Part of a small language model's weights.
Size: width 224, MLP 320 SwiGLU, vocabulary 8192.
Architecture: RMSNorm before each block, rotary positions, no biases in attention or MLP, untied embeddings.
Training: a variant of Adam for these matrices, 316M tokens.
MLP neurons of a small language model. Each row is named by its layer, matrix (gate and up: input weights) and neuron, and shows model dimensions 0-223. Each number is 500 + 50 x the weight over its row's rms, rounded and kept within 0 to 999. Numbers have three digits each. A neuron's up and down rows have the sign that makes its largest values positive.
After each neuron's rows, "fires in" lists the words (lower case) most often at its 100 highest values on Wikipedia text that the model never trained on. A number after a token or word is its count.

L6.gate158:514582548484471526479499428543491463464400513489411525446516482496445476458506529521539507465504467487476519578417488564520507538450421573549440455459621582513529459543494543454576550544599429444525499515492486416429496414548491517474452494485441451542496537479523479576479448434533499564529466522526543510538454469517442561530503605492585517454533443538591465585448529568449471497463407437559445444622528489584505548510514517547531561593481477438569491519521458515481485504527529587473468420437562449484555502521518659591523534535450522531460469511525463613480569519596522488524509530554541409538493434528506631428542519530511458516623519472587489539481445568476485496396
L6.up158:552540486506522474508437456577590553454446508424452549578468458447424463439441467597498460529530476432544460598415470515525505610542475530514541507522540532452533513574450436436517569630483465447588491565538496486477600474547493468500461545462548536459539510528548507477626432484524535537501487565484525498434544480470557462575443490480612518449451532574547362536472581538511413565424557526552590440570593501563412512526490501530431608550462517422521464505471437392604464501464526557510462451478474522520513469510449499548475495536475534536494517516572521511536519503549509506488448554486479441474471467530533536525484425553503474561456494507610484541541562478438480385401
fires in: "has" 58, "have" 20, "having" 8, "also" 8, "ve" 4

L8.gate24:485425419447554484434514547470465496460349489554427503453518519536442497525424512416590532593536417606466520467450576543468386516524482486493405487527506509452481542505413514462493452527585445521475600504541456497535506517515445506515393445495495384466401524459459429537477515390543452500404445466525496437496482524517489535452563443487547526496510542433484562525471481504489475531530494562488452454549525494455557498520456498570571441509487481552548486545434499519528562477538553494463499432589417507500577478536516507552548550573566612584476507487488442466583462478468506499506572520565429484514579519523462556660509481570487415574567511407534580518414486517477480554453
L8.up24:506520404428534524400562402550556474387455533527458504477468502462387476424533508408530472518428493557482487462494521519555484531545407439528443479553436422633519513518486448435432552495514469599554505550523519548449585549536401516420482512572417468501517483432481516480402568466438464507482452501365456493463484540541523528511473519535533516504525483513490507433471550459520469413470548433526449521476495448517488487456605570487547497510515534390527493487533487416542483492539510511626476436517570509492506561462576481563523521557618438471434530551511562500528455444490491529428461504525454534520441528590453584532515432512484411482511500441533584580511463425588536600453
fires in: "of" 58, "the" 29

L6.gate280:416459434474545591456514536425403350468485527486469510461508342468524513578488562430534470500507552507440434472517521514418492508450568450528539516492470452504454562425522467587513508441510530548542499455468512378426508591544451506427504455490495502492502518474389517543445541551458485610506542460460441453484482517594536446473551530506413553529590495583530542479503574470387529460536432548515536498564560557543510534479439456387467482480496406510551541465542526476517455571518546498541524491530603497458485524520463439416495544467463584523484531391453537481569579443576504499442578478483481443581481512514376499535507545506486455563534479456495603482444462484531486575482
L6.up280:522517465479534554447502473529503481453435525412472480520530440428466541534536525557499470527455543497552518502491430465493492479466546473502636482419488505562491563453508541533535456422528517511520479452522481484504556504520469467469432554540533595496577577461520444482455452459533526443408504480520476399442536428514403481439505480435477527502541391490472550588508553492455552426504440468567559458432501580506561524435514548483448421430494511638434554389498484499629509476525529433606610509516483466524536478594581524508479526569581469429558509453579504598504527480594515639465547523536453347478506439471482476509496490476513506538486532472543507541447466566586510601447
fires in: "some" 25, "many" 21, "any" 11, "aspects" 4

L4.gate275:512445516469555610474508429436330415481465511545467544568508426472468503496456469495506500567505427435476494395540438417595472584581393494586523509487458499560496529369489518369494472541502492556510532467424521476488493442493414498518451496517516520498485509510526430584463525433423500587483517482499566462521489515527489542615430556481499544490475509548471532504509564520446499588592501573525500448514503571474463466512523420533493540483411428524552554540533552542601488541470557487430536482492513442464453545489377521563529494497586523502480528447478538512490511477448494523490487533497462553637507471632455517493582574585449480574548502373486564465468472513502500488448
L4.up275:539528442527420458485462398469501483483499543502377481511528455488521539533385466445604539471544499528486529469524529548493502464534432431522521507490558476474571474586494505449517509530589420515572493517540587475484444417544622510454422499507535591467533524516375480525485521496495492519461493530459485523585545508408599577516548461548490583480501565394519468535547505479467528530493542522380522502618548391435495521582487511515517481550520486464564502527411402446497494533579499505490547520456420554488450464458530476416588532448476562500583532421431520500439518468505569403463528487488522533442400538395541533474487489482475557572520535461611521476451523479475498638442
fires in: "of" 23, "with" 15, "ave" 12

L10.gate291:443543439444432548508528561436420357503503508553520480381482488460530482475436584515491513549529506457500523469512592508520493455511533515539482397416441519447445468385452555494454494435476578627472526567540586502476436546495571540505484454435462504435499466392500493558510534486529525509487468526476537478554400455498474518512576432508505491474556466514569447545427529506538461575465539540537485458465471542648446525605472528497528468570515403471579560535505544438454513461506530433393503533528551448524528426534484517500500585454505525542488505512456485446421495558642409523512489484584508569546483504447480575541470593500489498520549473395463569500546526439473399563459
L10.up291:481552413520499422515491575559526392432451499458546539554413530386473476398518522519409426568553503494476588502490492472359472493562465443526464397509523451621583423439599487543506436497584580596501537532470473526459501552462537467544540508550446468479504517454436512385416528503534479546492523500476531523410493491477514488535522515518545486524494505567556480620447556500539508477467488515507522515488512557505449537557503530438487584594509387546512513478580582532493578513470443503538611505476524412512416404466519519485476471425522437459445510485455463439562479462553467442446496507514490515525506609520464450521574571553538427472533449431585563481489446444478485557517
fires in: "the" 62, "his" 9, "s" 9, "of" 5, "its" 4

L2.gate86:456477373454508464523465517511406440544414580501511554437445478487546516442520473488557523494473423577502461467459525564490475486401484467484469453462467550488515523445491553513568538436585569454399515463561439496597633540581477558399553468493525516451524541448445493495475474484508513535460525505473487476480567507545489602408471487463506483472608530565525438559491502523467396430512457511682541438469502491455500565488523464489479512497503498429509495511490460486459458476482502512565484567560565529435514546576437496542509595506494550465542536502423449522534533536467562472512532572558614344597578473482602491487550516527478604553562505423583533493464518545567498470488
L2.up86:506596497456526524420560587530464520549597478512462550563476492496489471503619558564547492621444535588519529591496468515457461509488483520361444476536442522529542561490519469491469473480429435599514467403459565481474588670422413441532507534504557497484510506538474497594509498475542502395548473510454570520516509486578454425489489529570486522500501418523418630393492493491477544517460374548495453513458587494525475480452439447538529564542477399513483466464555453435541414497578511499523414559522561514509483476468512526498477538467580471469496557437434522385510538432509586510478526463531481405485549514447486525454410477529560464469510507513523503527526514500441452533472
fires in: "one" 25, "some" 19, "everybody" 6, "everyone" 4, "any" 4

L2.gate15:461455462467499598431493535401424412440497526499526589508473564428470495499396448411519482565538441538471407443539475491539504561537452423502482523601447530572438473508447555475584438578505411540511511491453470455460554520512447570530456466548461471447492488455502494385455518463467438546572609509556534398559525609497452528525554513412531580462558557460465519530415548531435419440451469520453595479508532543467527519588501563465543497547480454472493536521503497549474574560403485439422547524608523448455467544565520527535467548447505543568457421496511541420483518427541446514551476496521573568584571551462559487449432518550425553536497508492494492508453503450500516562448
L2.up15:460399423472500585570512440566531487440398541508463459495460467482533550439495492509537453554465446550562417417418492497435408460525479480509492510535609502456385514460483399525473419573531527501534536453548435453544598542514406462502490450550520461501479450496551482534495497432495448527514536497538524481476453395451473563582493454530496505508475454547443443554494624482443461475444521520483545479513573542542583563480514601424459504450528541454492565429548513529517565581493437437520531526640532521476358561525400453442409532513509547523424507507460531487558541488481551455513598454560502478462555540462515449513537467595516494577515465508518544519514535513510412390563
fires in: "of" 16, "or" 11, "original" 11, "nintendo" 6, "a" 5, "to" 5

L6.gate6:572555457511484481537553518528457459542475388468589497497534518428452429559543615551449436427509495529452559428544486547559556532488489461371500534467469490562450475504475466524583445553505668460437555495495510476515454519423504394561556503483453552540497506443534453468526492576458474561462508485597460529459490413479532532520537563481484465528565469586561530489583508495466505507487513487534485480524572551581480562538449466519472447516424374528491541501487404507457504544462618511420470554522511482486465546475493516519584548422520434655556489495410454526445507548501501489512385510606522487511583391520501514514502493422559521483506411502457601483530416495480539465475
L6.up6:432491482482468533503488552430492512544583449436573466476451543474461446545587575502442534494466462457486685510499447455510514551542595487514540474519397495523460439547436523510556510470457541561543528510547518460478461601504467483474513511462444507517467550492530546436367518686419388532527517553494518509515532556540471451514403443571495557490525454504563550463583442505534464510526505483504488523358551493548510484424461347512552549457512461502543509445425506520593465539495536437483472489576548498489494522497533522435543436505485512560467515511535427489509446499624494593519515458505549447535507461489489543461399608458487515513504440552531469480494515514419628449535
fires in: "that" 52, "which" 13, "time" 5, "there" 5

L4.gate288:472489536530423574563531532495475532389432472523536473482530485415508497511559511487538494458564485503460522520566451481448424461432573472549546505470515471463424552448442529461488488505510527420385588491461517554553487371473527393449476498550462477472508593449564510488542471422556485525536585471537545523461524488482587523508506421472505468522520384512513474519438488537492567496385486505482447508634479514547437570579401513566518498538512445487488522532543484437496538430466518557482452453476533514477439421610465512522459606491531493456408485538480501626563469629479528453501441487517594477505468506454386515508500523536622471539550498499571611436442438536526507537402
L4.up288:521468511422424579495503514482450546415530546450517508484461499468414519546523466461558419410495539549453469477519479487517538456544540518520548562410515488415538569417442579496566564511536530499402465472421530573511462462506524390487487428495511464520472478500589608487478422436547449543548560459452496592484441548426572522583508464456427477526437438564592478561430498503489510493406522456477477498528390509506408537537459545545487447520606510467447523516541569434514531446402494599451493454475442530511526480495471501547452573566573494444447455599461531543588391644466558473509438486505574503498469522546450493481540497481521457503526565557578601467492473477447452526498
fires in: "as" 39, "along" 11, "al" 11, "alqaisi" 7

L9.gate135:399519422398468527510520574447485482465468549552489519506463463489604419487539611481504448524439562527442554514475442516503545488570501545452505470439566468483460494523450521475420495520503568482406565520543470470466556541521568444520622467540437428527533526453600456543543507518604508521443474463513477474458418468476489482539504484595545537473512500530534505446495524485439528446493526553477491479560498411531528525531405479475505482554484478502604520453420548490532635399520532484516436490547518468464428425512488522623406474475532516487493578567452469496490456529563374520499539512565497513561515531533430572451538482530497405506610479459655632547488552437577468546468
L9.up135:488486533441458534464591527580549479392483519498605402546467506495464455431535470545400462548464440436464514552547534410489445548540515460576425564489554495608528489475516492414495431526443496441517461445412454440478495463539552516507491539484454521408530438453590538454486560465463489463530577587446548450512527531528494593501507507463518514552495512505506554604479542497522502570483574478549587443471492544553548421440493574504574448463475419433459539622544482497429457569529479455544572499534518498472480421591542497542639456462504462494482364505478495424507520471456376408509512419491564525528456477491470484595537460556522480564474546471456524520504492570539472417493
fires in: "of" 72, "new" 6, "the" 4

L9.gate318:451537511495441559461509498505446526498428505537501447432524417394482430562493472453570512513438440485427379521436512558467415542476456572498490453440581424392474439494436540446474501515579502417425597437503525521593498386488515533404451569495485484640521496512555391488579456536518499495410445502499573529491532532567496486556527478484593472495531514474499472435467555471519497614579651513500481525579500397549485540525431450520539465552562503553463579555447466435485503518565579573532540410511496455494496504558509470556456483467486517542543550492501508484548492468516501469449560483478534530514514474423462508521572530636504465528585443474479451539535533487490519562425
L9.up318:468469438471523493447487433426492490423432489492510439479549565485594495485484484502451490540401506616529509518482408470527407605522470409483423519365482494466535480522593531404438544558471505472488571451412433465491628562466479525468511472523560427453494411560492427509561519420440554572545501453543547525538561519577538547566537488539477571485539502510394460502514490515445513476531600494566447514454464501542516562486429507423529461459478495422494459455437518407563450575447432513511487511444476460438469457483501501447515540560583513519536530576463455527578526579512491549503520492516611470477536572457620472592556505505495496482515445527517586461485505484642456503542
fires in: "of" 73, "in" 6, "from" 4, "on" 4, "for" 4

L9.gate35:553520473508470534458493423430541465624462476527424482422565445485530525601399504415540651505416472413487439460447553478545565484464555459496553420594539524467532500511523478547530446501558580558498545507687466425484568551498387527527467560516519587498438538507531506500518454561473509497479493518527443393493489431541495462496522478519526471476528531567537570495508471523511465478561446576491459466578567510499498600561449503478497494524483463454499598445516474473558471484501568555478476521613520473441497517476536509477481601485509456483573454474406557431483483431570473534514463533499425471500521429541475487579473532501473567629463487533562571483554604469445422531472
L9.up35:516486369513547593493469571557509500530466491617526502377401462454470527492590503527475456445598572551425483453523481506547609524545520509509507479514523468485416423507545492505522544447431426452404539436440505455510459536476554491535474611476460510538567499522516539502449520510613388531516523594548458494469502539491434557482499539576468506522416523496470480403472455457505499486477560455501552555545518433490573591529519497493460527493601511440507546523497633465468534482575547469473564542491437493491449574588555463523558528530617619585481550570474410548502551516505464545489573507534601575449547480505453535487573538475492537498548573520526445533515481492573481449445
fires in: "that" 33, "it" 22, "this" 16, "each" 11, "there" 9

L6.gate316:503570553577442501405535556447442490463420539515311535418560437506533476534387466503528581530482443574424523488443602515458530490464425578532514499525519531470502510499420513365456540420519473468460436491456467465461521460436574579482569504599533504540496576457502461564584468486492589529501442530556494430524514488649473516511526465496553503519521578434515520480451544538479506471506464485550496499533530538501533497467471443466637489498418450442511499511433445535478497560504564542470503460406548502438588489472459547568561563495546501564631468511567428520534526470472501491509540537542541446537473411475561586465537528565471423483536544474542492509444503527465416551526
L6.up316:480510574514361479417546536496547557445492579582415462477502507523558411484419449467529575573455469561433577493448503540528485490556488444508555571543459440521550543463464514412480562518487490434506438484443509615461518460455583487494519564548545560534543517527527517483540503459527554510492501448580612389439487479505578444468453408487479443552462501490442525462487602496564443553485537521475373535554519495518467473490486463481488510490499589388554437464495488557516435519448517539489413465471497526568521462392488473568490515593469445551562536610591504558491467473472615520459558501397531456414471541526594489487476495541433479477491496448482429546523511463408586496508
fires in: "with" 34, "have" 23, "has" 22, "of" 10

L6.gate265:556495495468400524435482525438466465548484552482478452354507410465467383493522493470502435521540438500483494354508576489523524503432567443483499464481535507508440522504535443492582524578585551532430477479557477526566539417524531422501610463526508521524443506413556525548374468507523484529486553517545490507416382474501524496462545527556505540497557428568546558553454523494467480518433451520565516485525540511537586465513428469511546563482499523539429547503539524580461512450446481485418542503582585457488514606520422481572392646470485514470532453521490462555517472566477440420481495515479549480437523553545527510484446473436494468477532472460477553566427495640460401566461
L6.up265:525476399449498588445454546416463465493548464450528545446443497483463484462516474496490416609492595474575481519498515542499575621448551523394431501516497514526515573591537536494541518492507523474551553524577515401572489481401590460458399543486510514480495518480538545524442555499481489496507498528508573616400484529551416482523482472474414463483526484537514583594445511489427427520437533464466561479447502490572578461438468464540533515469434528418473531542522530547652523461496557521417582526550510502495507409581470525472477525483400536454465470549496540475553406515448499499513538440528492482481534563458531527535503407506346503515491523523444540601472518539466445615451
fires in: "not" 26, "to" 22, "no" 8, "t" 7

L5.gate51:541527547419478578502565479443513522446422529515442524416453456613518481542465529520488508534558426413509484495554511476492494501486554503551464371470511510487425548428496506557421463550572556504525582459444558531452473535570394568444507511539465549556476441510495454489544439485405531518558470483547478485540468492418439604520466508456571459470465428482520415491486576534455498468459532566508534510458539412631535578588449573456534478489520504542392609385542611518432542456563462547490458479431498493455441578496480495537498568461498547529468515423420586569512505498538542455541508489527436504545526563442479570520536574525529449496577519505519521603471479526546576547403
L5.up51:536480582452498573510545441462528562533463608472440557555499546557470474495501539555505449566492448418574457535563524476401492557510620524556472468440608493418479491533546510521476439555473455458551570528422570558493473489466502493464496571525434550409561443526433479464490445534366552477557475599449463495537495526486497516499495424511454511507479506576448442495533479490505457550521579510566582497423529479510484546536493530370505542543558477585471590478502649418503470464507421570559514535467458478521420514440519426451566488466552459499410611469554493544557455499556464481471514491496459493467497528383536520561547521534483439507473550430477544598525456625515528473439
fires in: "of" 100

L4.gate1:555514467424492495533468539529404476570428517518471449585504508466468520506527546486443525487523520417462566489379489513535520530423513459559444426496487532643421469370603442465514509477552515448430524472532529512410479439497417472497477468401454438461451481490429527458548408485442588561436564491532483483489520498470566416514455425499401461434594504538551465479465444568519566465494491606573476472514540482532530524517393452443506494551507463500498535407536480532559462552451650455443408416505621571428532586488516508488514515601481466582558479419496424473543480453519457483516512574514494585534492444505452491450498515471592492477486461525527485520510504526512524533532
L4.up1:511571493585517573523482449483420477488446476573542550447475550524507531519576469465469502416465501494470529528575513514542488475482640552489476524453474471409505402460529560515587567482506632481579528479531501477512499518467532459518474582459426475477484537511499507583523500384490497548477579442516453454452556484444670502555524424502470518510478335427538598446480378493511562450513463352587488530507502590530397482525495462518432519543526538478626475515483496475517402514518534584494512511568408527514476466495536440484473559542549486440543509528532471462506492445504505516505514432556450491454455531523459551496489498416540447449546506512574604478470497440468465465406
fires in: "this" 75, "there" 16

L4.gate107:586476437544540475510572510378468544475515560496512592443549515516433431531477439502534402534503452589483499591491477456622419597447517528515497418535551513460546407425421540535407457559510455484410558492461540515527569535431606468476441506506410460518443509448587456536567475450449605481479499557540513522528542555539460464499471493467482567480488530435407504523424441550537559499458515501463453485598426399518539566478464565532492497498476492565490483525546529495594592438532537401472472492457455432534495468547425552624542506465490585486499495482590498476474488555515468519538506485550498559480466496502467608566514562490510467532518491496436493604441456517519537535386
L4.up107:507592493514513467486405529403542487500501505484537473407443457496536461578576452464553488473514477543486418574570522445500454494434502529492535525500469531382527406505510598489431517431502544423516495501517538479506507492567474418399444520459544501500513533583495492502488323469502545539542503499539538421506501537536574646434503497464492486491438488487544452480527616537605471481547414431496464447527443365532467452506426443535439577492509535397471556557419456413513464454477478539471464536431485508527457517505612475539526632455487565451469485487419497476544553562534537420510532481502522514473459476467459545508506583579451514489509497489556495532535506411494507646495
fires in: "at" 57, "along" 13

L6.gate233:456583465433487447545581599474494534431432591466509439478450524503381472395430523470564473582516444530497374529425473446493526451544419479517529495477553556513383438541467474389458405524610514532535571487529435455496477537474557541473542454569517447504449506436575429488507551372490542447471519563472504532561492494405505558533512562470523508493552533465513432490437483498529473455583472510506461409526516539492546562558430585534555436543539507421501480517551421458503505529466527570458528518467447461455513513551528571567495473436482513577462487510455668497527557554450473412510530462522533495525497481531503521558588505420522505516571502433503498566499489445582455583472
L6.up233:536528483458444573492534576586500581449477539531599528478421567526479502544489527533520451583508479572519517493448439465489459485465412488484428596481545442496460549539495493428476507500500502535548536499540480442590493495446526475557468516575468490475512540557597584473579621466455575442489600542474578525553528491429537476500471519449570466563486521434553439453509505494537414522631558446458454479447371547460575383501456476486497461526487487521502410561512430579472458562453453500403577558434413470547492402537516541451533493492461395486566508565516589524445449455466557397432552461482517455509400568516489501565548451469469525447458475467485521461491438445540496547500
fires in: "at" 26, "after" 14, "than" 10, "to" 7, "of" 5, "graduating" 4

L6.gate243:430607489509554579552486543462513483412385517527582488474482450440457496500490459460500485564517418482490527551508433514453464527548455531497532479512591515499553557498479467599432530526480485455492518440519394431466465458463427501509435509582441451530410472497563403464564514445527554481459550413486581523510527592481551510476554540482493541484587501445535465513457490493546457375542444520501489476569491457505452618531449507551562435525642502496439537556588538379446538535435560419554472487439457455494532463582551528524515458505463542539385408509505520462520473509523505528504458489496682567498499423589480553535537497552482529512543557563512547494539525578521439551485
L6.up243:435478517511542475498467520575570568398418500456458414515458400469476480606500404521589508476532414560504521423458434429457495492512480467604597528435526530396526440496502508531412483588505473498500547421543481562514423483456530480455474526617499535449435444417585484454588490451556516513466502512490526594551473551516481577541529554468422562474514585535446441552481584516546462409482456391490505459531469485463498539475543482528498569456522553521408606543594522478582486550557498426516494481419494511469549391499429456451559502507470482494417478524509560495493588553516450517511555465490605511480496483495524502541516529561516482523506579491550403463536541535511446413426
fires in: "at" 84, "for" 5, "attend" 4

L2.gate56:492482528476543476499582506484552465378574537493462412503486431503480503617470461424510495517497524584529388551446529480495463424484439493453444458549450490446410494463493643510451539409507481468400468447541495529599518412507523517492446478489501464526469550499501507388390556477506458431438494432420584540499409501436468537566546534493461455473510417509567416466469550522438430464406495449485549472495557550519510570565494496565506433538564541551413479524465536617446568477520488570518437465494525516484497459481562500471488516542567401483472513477491533513592642510443421466545498552533527403471492553442499511418502441484476558555541511549563562437506549489514460570500
L2.up56:404534453485558562449457555384453442403492599513544484512514484446470547595508416435567443596458562507541430466486443469416483461521473531549477513512526518589509519492455575477463550488534463448430477514504499484486512433499533468518452625461583475465496552585517426476446541432552454474451515509422634524538498522433609525587583501527466488455435397415470464448580520540439503500518449490461524447552427435506538461523416471447550534568485478569485497536446547561559609465508493541554583530474507473474393472463592535519481513486496431430444524406464443491563537482570439528537455484497411475473474554454454541518514466583484487575517477514564477493496500513441428570476
fires in: "al" 43, "alqaisi" 7, "aljezur" 4, "alpha" 4, "alps" 4

L8.gate159:454488473482442498514478474489456456488434513483469618538536465501475393534477533458532501521499424531471550497488399493482488393503506503456507460522546514536527399441482580540495525486484517553490574566505490441499470476501563502424492495456498496511414467573528588470515533473528569571566475535523514564532439445529448484629514536540577569494515555492564553448572487537431520486502486517589561433566564439580508522597537401477497464558505511515543608483480418425522532479477505439506574394546444440493411504508443514523533599477502492515432472514481446459522557494645410423497419604518465520547537462502487594465506584539555443608596458433597478556440559464545498558470
L8.up159:464488437511444544459439481524532487537530509502539587551466472444418408573489468454528507559535464483544551462537489519592464440623606480389426511461584516507522451503504542564527524501405524550531504561505431482444452543475545401466513510511452532438476476501491543379510461494555548486527448517515518584497447469532495491510512524541598545514539603484591431354576474460476509523558491556547511481452512600527398563566621519495452429555495497500474560528522490475478446528480450496517575429484431536572410545489411439449476537442495428561507512496589434484502501487619451436454472532436485584490455502414578471499444533581513527549483423408544431522503527492492502502542
fires in: "can" 21, "would" 10, "until" 10, "of" 8, "since" 7, "should" 4

L9.gate186:573556613489437470453535503482437481529456542542407480419476449501491490523459505466515512517444488531468525433508521517410453536480499477474543446496463513511530429497530493432486628516573459531506516493580525438507506555540389517412533485463512419562399460468521453624525545408537501563454516521570553489422442460598527613434553558460468510513482470456594453455516532489505485468538439432600425420569535507514526497544543501517458431572468492378526484507509472559464489508418537476399520437392492495522479393494525545492481526478432523460499452532477416460518488502535516497468542525492441487478523512418525475520563494486611552552638486391548475552567436411489403562488
L9.up186:471469525422453484474490471479521544556454480581477592538545466529559636503426496439542509553452538550430580529410531527507474512441529477425516483567417488468499465468502565503442520600459479420477486531501519478485552520410474487547371576477511399533436514401450472490597490452451484501448476479509528382478499506498590541449464469468461530531507446526477532458452543457571548522525451345536443466534495526408432455460510443590426481445427447433503446587446426466550460402494499465600517496466419491514529495495511464582534472588441542632556523493517531462460503419487538543507569468511535495504559450483554432545395434551548477528575503460443495526451490455519500492520
fires in: "had" 74, "has" 12, "have" 6, "two" 4

L2.gate89:434446465448446544619563408525462517440476534440578554458493450492457467493446511469546456478467453525517359430577424446560430525501455503530500480499469538537411507498559472490502462458505437473444519404541564539543495464519527525481539449449493503388567492555493504544555570566473437492544412463462489474552434463532456618501543470452486583472517539532540516540458480539415514533509498527539459413655531422496611499492534511414550454538439489375459572550565448464519575560416467545456537489559575431469546463586462478523441523539496523452476469544485468578540565526533494436519582464551542449519430508475542456454546531538482587520462544456559573510467475585518542532432
L2.up89:474580457456439542539476495469511441499437532541405514480480484450491513448464492515478553540522424516446458498525511494558546475524513510473476531562545490519553428485452522521455445476533412402485541526499476496513604570512545615515561527619460479559457466535457510484439425576592372576458507501515475404445445474447466528512463454409526476503465475520519493647414531483475554497554424569409545570555561400463546626551543525463443453569534466445455470497487514471419441508466503466512511502467549526540489560441497513485565575559559498603466505446493539499472410417406592511480461515517483506460499463534561514418548490561552571451496557430443502579479424512426618527508
fires in: "not" 33, "of" 18

L2.gate32:474471443474526487525538437465447452527526583536456585484425540590486517516458524485484493574447466490467499548443590501430515492565498456454501467492550510429515542498462465376521428482468562577488518409444470525417476482579499512441477419545487448531478409536463575497548559417546611461547473594524515463466550454442471554580556534610535515470523512406547527489479428536449579517458543539532537467414447518583613477489541552465523414486439469526478528361573551509543508524483489545444464434525468409401508548462507502535439528505502547450520406567474445450458479446544477495561543516552406475569449582460447546507589480450494483469575476512463547542422585489575488545557
L2.up32:394474462505523432473506549571498503405509492648539546457466446542451433502483529510381561562484508509462440486464602462477479489468435494489490509637527465484510522516566445481608514567481510560529552454400421439469439557533469533453488527512370448501511483504483515478452579538518575435440477524532508526440512544539479572580531513546519475510564515536503456447481516516455518532418534495482519524472455640528556480514541586367463470532537471472578501436480590510529493528476513508497470442478489433459533431488594515550494577520587498414467514537510433449515537513489465471489578446512479518459467592474432614473516423532487498429547445527481640431483483560521566484616
fires in: "of" 77

L5.gate140:529609412509428541486598503460485489531477525461513457502554449524474396479449506479498535458441450532438510532494493505592496543568451522472539472510489482497566451551549466514584585564541590500515599528574566542440543549464461568521561467569357489492465519550493523551512539530511539582501577542514533549561539577459605475550508444466529545450598554504507389476566515528499569491569521467583558473570544524522437556541493464477533555516449465508528515466576481471583468623452473480481491502463580450491429480562356549467484512430537475533427529560516509486483473435481446499488532580535533531526527477488490608507566614598496493510546525474521448628527415449407481489506
L5.up140:582530486599546526458606404528483538491581552454470455417456454529498515559517481470470474458565526617467549561493456539570532507498547521468430507446477522408549493507537436568412546548533573520484536466553572449513532491405491454548389446551493519479456479446556574448536622473547575500562463532491504555459479394469515482442485556424489569501462479515493470451543530528474570557478529452511477462490546582511436526473559567508508476516475431408502513537575448379547432528495556505433496429463542524542484479485391429493464489389478463541440545542545520393569424464449449404485566524534460459471469505413470504565452539457505435439503513507552499597503475460486602578506
fires in: "after" 35, "until" 20, "since" 14, "before" 7, "of" 6

L2.gate222:489422475462467550474569487537487391494417525419494555454391524577503516549388476506502520506497430552492422552530571522449523437470473439448471478499417511586435530449518516441466532544650469519507486597506462589518427441546537500443504425531445481530519429456477541549440528506485462552484492532531577453502479468447529544478413521523472509472502498514579472477435656529408391443457547519551620460451528470497565533567465493481504385472522518528472507451607482607531595649490465524495534505513460428473529501486447481503567506499487499533518413505430530540527566485529500530560496489566490459560560552465477459552573444460516592443537465499487554493499560443521562453437
L2.up222:525556597604500413497477536466507461578498504545474581505611496481446566479471486505526521589517460443540383511492450536467565560499497539465552502505498504506471431487529571502437562481422450511501590502530474488465472420534526556469481433531560556499512483404433553515510462513464535514527465604410527567532484463589546545534554580461553481446455637501465454464527463531491460510612569368503465488447571501573527498481506521463461420546518511586636503575530403426530437524529489402437462476490474576462490540559540564393574484492530492469475548483458418411521475449558485475475467533478504449478546453518479523539504519489500421422464411523517505483424461490578500535619
fires in: "of" 63, "suicide" 4

L2.gate24:491618469467496428516471481483452449463507443481392615491520445461509409442553455453573441480543470480395447544491658492418476452473487542468505566518507496586510485514546497426558524572596515554515542465510537571495508558462432492445520486434384380533492520478485445476459478479504525532424472420541534444484459562473495493464573555500490557487522397476451575560517523492490558521545396557587526496522540523537508477611452512502519495597464505519460506473559561484492553578584550475425490537551457496437538476561497494459404572487565483491532497555472483512528630514454523427487508523541530491507600453475629533470492558509572474445557509454538538456438489454558453452400
L2.up24:506527346479454579478486531532443519587499401493432498523577439475475551463506467533511465493483433379507581407464433471559500539539512567489522510532527530372543546485504451561556445518478458490562568503506482525415511485532476494437511482478495564462432486395342506516461405490407443491501552425571454558443516493420553487595549445439449530525439513444574463449485539512513560501507530467456583504575605542551545462532500581437557447587513547500523547469399551486478497464514504517441540426478492567535475427553525442505553448545538472545469490485439477417495452551515512468497506402508456563533461556455481501567450447541478504503474547426549604518469525433430492594490
fires in: "that" 45, "of" 19, "s" 7, "started" 4

L6.gate98:504508401510480498483539523489470494448407547470580365469448484446511477541457442454559494519528481580434485486466469493496553428523456499477576490480508472432471462451480524540506405487461558497522593445602533515537465545447593528396457512454481519570456474473443536505580473429549533547469596414422558507466580450504574539527604487433490539508568515519527413489487522538515561487550397477490508487526564552549496528465486516520475478463523436611591571503504485482424460554520521397497471463486441496513453455561487514502573502502539463473469562530398454436413510490526505476443435487510662530490374438454484509573505542453603467458603522457516550549466369429468502489485
L6.up98:530474520532478532489512338563566474463470594487389429527500470462566560608461493492487546520477508468440403482548454428512528635517570419411482516536486520472450437499491452503457417531510444530540433491471536526443441466564515548513600489427494416524490447364553398463462492454451468603483486596517489498472523470517497466541491562481557540523461408489610565505488565485437522560560480473473571552542461369487529497462505519512535529562423533474482417533412451445518529543428442498529587538411534595456384499467528486474429499480527442528503524507466445407489441503509499442520561476514483470454430502467466478479472526569457490532552489470501567457506552587476441515525
fires in: "after" 62, "until" 10, "since" 8, "for" 6, "despite" 5